From a checkpoint of a small transformer trained on Wikipedia.
Size: 9 layers, width 320, 8 heads of 64, MLP 1920 ReLU, vocabulary 32000.
Architecture: LayerNorm before each block, learned positions, biases, tied embeddings.
Training: a variant of Muon for these matrices, 435M tokens, 6641 steps.
MLP neurons of a small language model. Each row is named by its layer, matrix (up: input weights; down: output weights) and neuron, and shows model dimensions 176-303. Each number is 128 + 24 x the weight over its row's rms, rounded and kept within 0 to 255. Numbers have three digits each.
After each neuron's rows, "raises" lists the tokens whose logits its output raises most directly, leaving later layers aside.

L5.up792:181123121144116111097145142085138146138111122149124143181148174117082118093121084118131139082122128183110158124111159107136123135146152146144129125093117101124126127089158148163136118103093088094103154159155123133083098187114072128139091168118143172137112093133121119141085103138119117113126083116158150132148106154097130140159149121121131120090103147148153092122109101116089117137158
L5.down792:108111151110157113163109133112176163137150154135129085150097113112142102173157140080126124158080096113156112098177152129139114138136116172146118148155126153170143181131128117084181129149120141130140094095130127120120153101126075114110150098104120126136171154120100120127126105113134109119117133105156115115143153118145110080096090133096115138128132125080117116099137101125141099140124
raises: " are", " were", " include", " have", " =="

L5.up948:112125138143136130155122159109103103126079137172118125198116149102125164101094135158146100120169096107127133133126174147116158168148109125138142140137125113131127122133164158139105138118108109155122159107149098136172157158130147111108132121161124146138152105133128123117137103124125169093127090107098191119154147130080173108129119106145160070119145128142078158097143150129094090090142
L5.down948:126146117139146108121108117117130147111157153125123112137151132099134118129046140131138102134159116146133127148099150145095121119124124099163134160144113115124149138147154134146103134153125123132108182101162114131171117146151163131080128100132112171179112093136119146120130111091094105113121109111100137157099133120133136076123085107150128105112132122169089159113188148125098117117074
raises: " them", " its", " him", " much", " her"

L6.up1363:173078119129153083079149100134144178152126091094141094143135059158170137141124139132146128117154117092123110065140134135136106113094089148131110126122094142110141122150121168143159156164117145142121115119140131136124140148139153120150157103125135155110095123166127169098119133146124104142142121096167141084126130114101131105154111109164160132123141133162102120105123098103131154151172
L6.down1363:127083110113111091168105116144114174113100099124141137112137146072157113143144116138122107132146116114118147125157153146114114082118120149154096153152119132115100123123153156124114130187148191110120114098137123124147164152134151088164135102178142184101129154098135138089155129144166127096144125138211111134115108136097157101126118090158139155110152087120163123119122186104169113123104
raises: " $", " $1", " $3", "$", " $6"

L6.up934:101113142136155115136084135149140155149090118098134125133120135114118107087124149120103113146176135071159088107135109185147145120126121138120164156139174132095111124119127074160122130128150106122137171140124115149105100122126128135122135116121153105103146161162076092164130146093140117129103183136132109125138143125128109143100159111147165180103130143088106109136139072126120167152152
L6.down934:106134110121152145124112173136101111109128140124132145105116109056133120133101148145130184146139106164150092163116100159110136119126088153104167147121147130138124129113136075160121135116196142151122155167160154133155142150110114155080108175166143119127109126151138096144093129095122102111100144132136133105150124129065120162132128129134098143124125105108161094101103058170123114133167
raises: "ologist", " critic", " minister", " historian", " player"

L6.up781:166138124129119109093120153120170128116108135111100133108179165081130115107090119133146091094158118126135131135110174113131111164134150130154125121128124110128129087099178165158116125122108145151129158191109121088128086154121101124119113142119115145094143134109105127113111093178100123119140114118168216141108125127121100151112115082070133063099109173165101104096103109139098102127094
L6.down781:074103123124141130130089119131213140158178149156133121167113096119104127134133141134116107143155137098107121105098160128136133089082143121149117135151107106126117136209132120121157114158135142088139105095128118109139131095118115149124113127143096126185107104098115124132110076129151094132127186109120109133127152120144125101107120156140115124095153131116109157155157108138125126148131
raises: " were", " are", " abroad", " themselves", " their"

L5.up749:141083068142141129130128109133106169103128132102130107139098129162161085151100116135161165133121119123163098124124113148129165119153129103093129109155088128074114152128143123141098118157141102113125121136141116143131102114179111124180134125174198130166124133087143125135152143124128099129137135123125161156141159172163128087112156152125140149170111139146131138102147168162132147111135
L5.down749:155174190134086102139124105158087135123158129166135118117197124120120142112115122166163101138121117151098127099144127142120120113173093154162141117124167121132138124105101132100172120106129110141164134112119118133154151118124147101096175129115095133141092157133114160131158100133109118141112140131147081135138126057098113132122122091173141118121114111082131143127109127085087106138133
raises: " 2014.", " 2015.", " 2013.", " 2006.", ":"

L5.up673:155136131125134130145115173112174135150093114177104125126118150122111154095128103146112125161141113101132170177120125117147121188116129125148125135149137137133138111146205157132107131146101113146118171094146100163148131185137121108098149122157134138166120091136120146159120123148109147091128036116130141174163137081103124117131126124110133119130130134110116153095132111082096135104146
L5.down673:078156140103100134142129125109134131108150167133113144168149131143153156113074152121135098155174094177137159147126145141110157107129128118145124158161095108099118131125151140114127155123137136154117143117154088101147150112143162120091139089111091165177124124142130144083130097130094117113141135107140154151092115139133152095125080095139113100143115112154129163118172125125114110131136
raises: " them", " their", " him", "ify", "date"

L6.up69:169091177146141117134133140136114127140128125206115151121096097107137183163082139174117123143121106122147130113134120145091130146117123128142125144160097125137137155170130189131086141132096129126162109079098163162121131158150069153127129161168118125139159093143124117132129089122124121144088114135088093127109174115119154085132132135122179075151159101114103146099151098066132142144113
L6.down69:200129178174119160147133159123135113117132178149131141103101091125106110137125115159103117149142123132168163153103098122088115127125139139118120129148129149119131136120125210143110178164106115147136128118123136138077091125121079133140105100161148104143140132129141140107146077130116110125140142138112095134130126116144151136093146129115108134149126132136131153086121156102136144122135
raises: " would", " was", " could", " were", " might"

L5.up1068:104106089096145118143143129095124115141159149160110128134111149114120137100118126155164104162169124154144163093117168166150160139087130101177137186163148143084149082130127141130177110124134112142121155117144078133152120190142160136105147123099109104170139143145126115117133143139108158104100122109124136109107120139171121084081174125126072088101130128157127133136150180123128108135125
L5.down1068:124152116144128103161091094121134156089132126118078094161133121148139157108113113100135133127135117120117120105117122087099110113112156109138150117130153137128141162132168114110105116106149163144113167137155115083100094100100181143177152081118140170143136113115136153118113143139119109092139127201108155134075133071125139120138098097154087132145150128115115170134156128170128130183075
raises: " it", " them", " themselves", " himself", " him"

L6.up1250:137153171123121136112131143113135114114177127120118170134118175100194136124117106171150106140196105106160113141127146129154083090122105156127161107126106126145126123139060135142098162144116125184115135119122129105129171135106113114091109144117122142151160142099102099172161142109144140112109145123167115101114133121121156154116107135108140128165102107157105094099142124095132103093132
L6.down1250:137120119141115082116137130142124132095105102148116124161134117115160147134104080115131085151098101102173070107110119106144166099151119104110112134113123119142171121137123116137188106076112157135102131110129159150126162125126146109152125079127073128134121116114119121150143145138136139150124119167119095148110138156107153166126148146123140115145105136145110171096150138133174150135149
raises: "ating", "ations", "ments", "ator", "ement"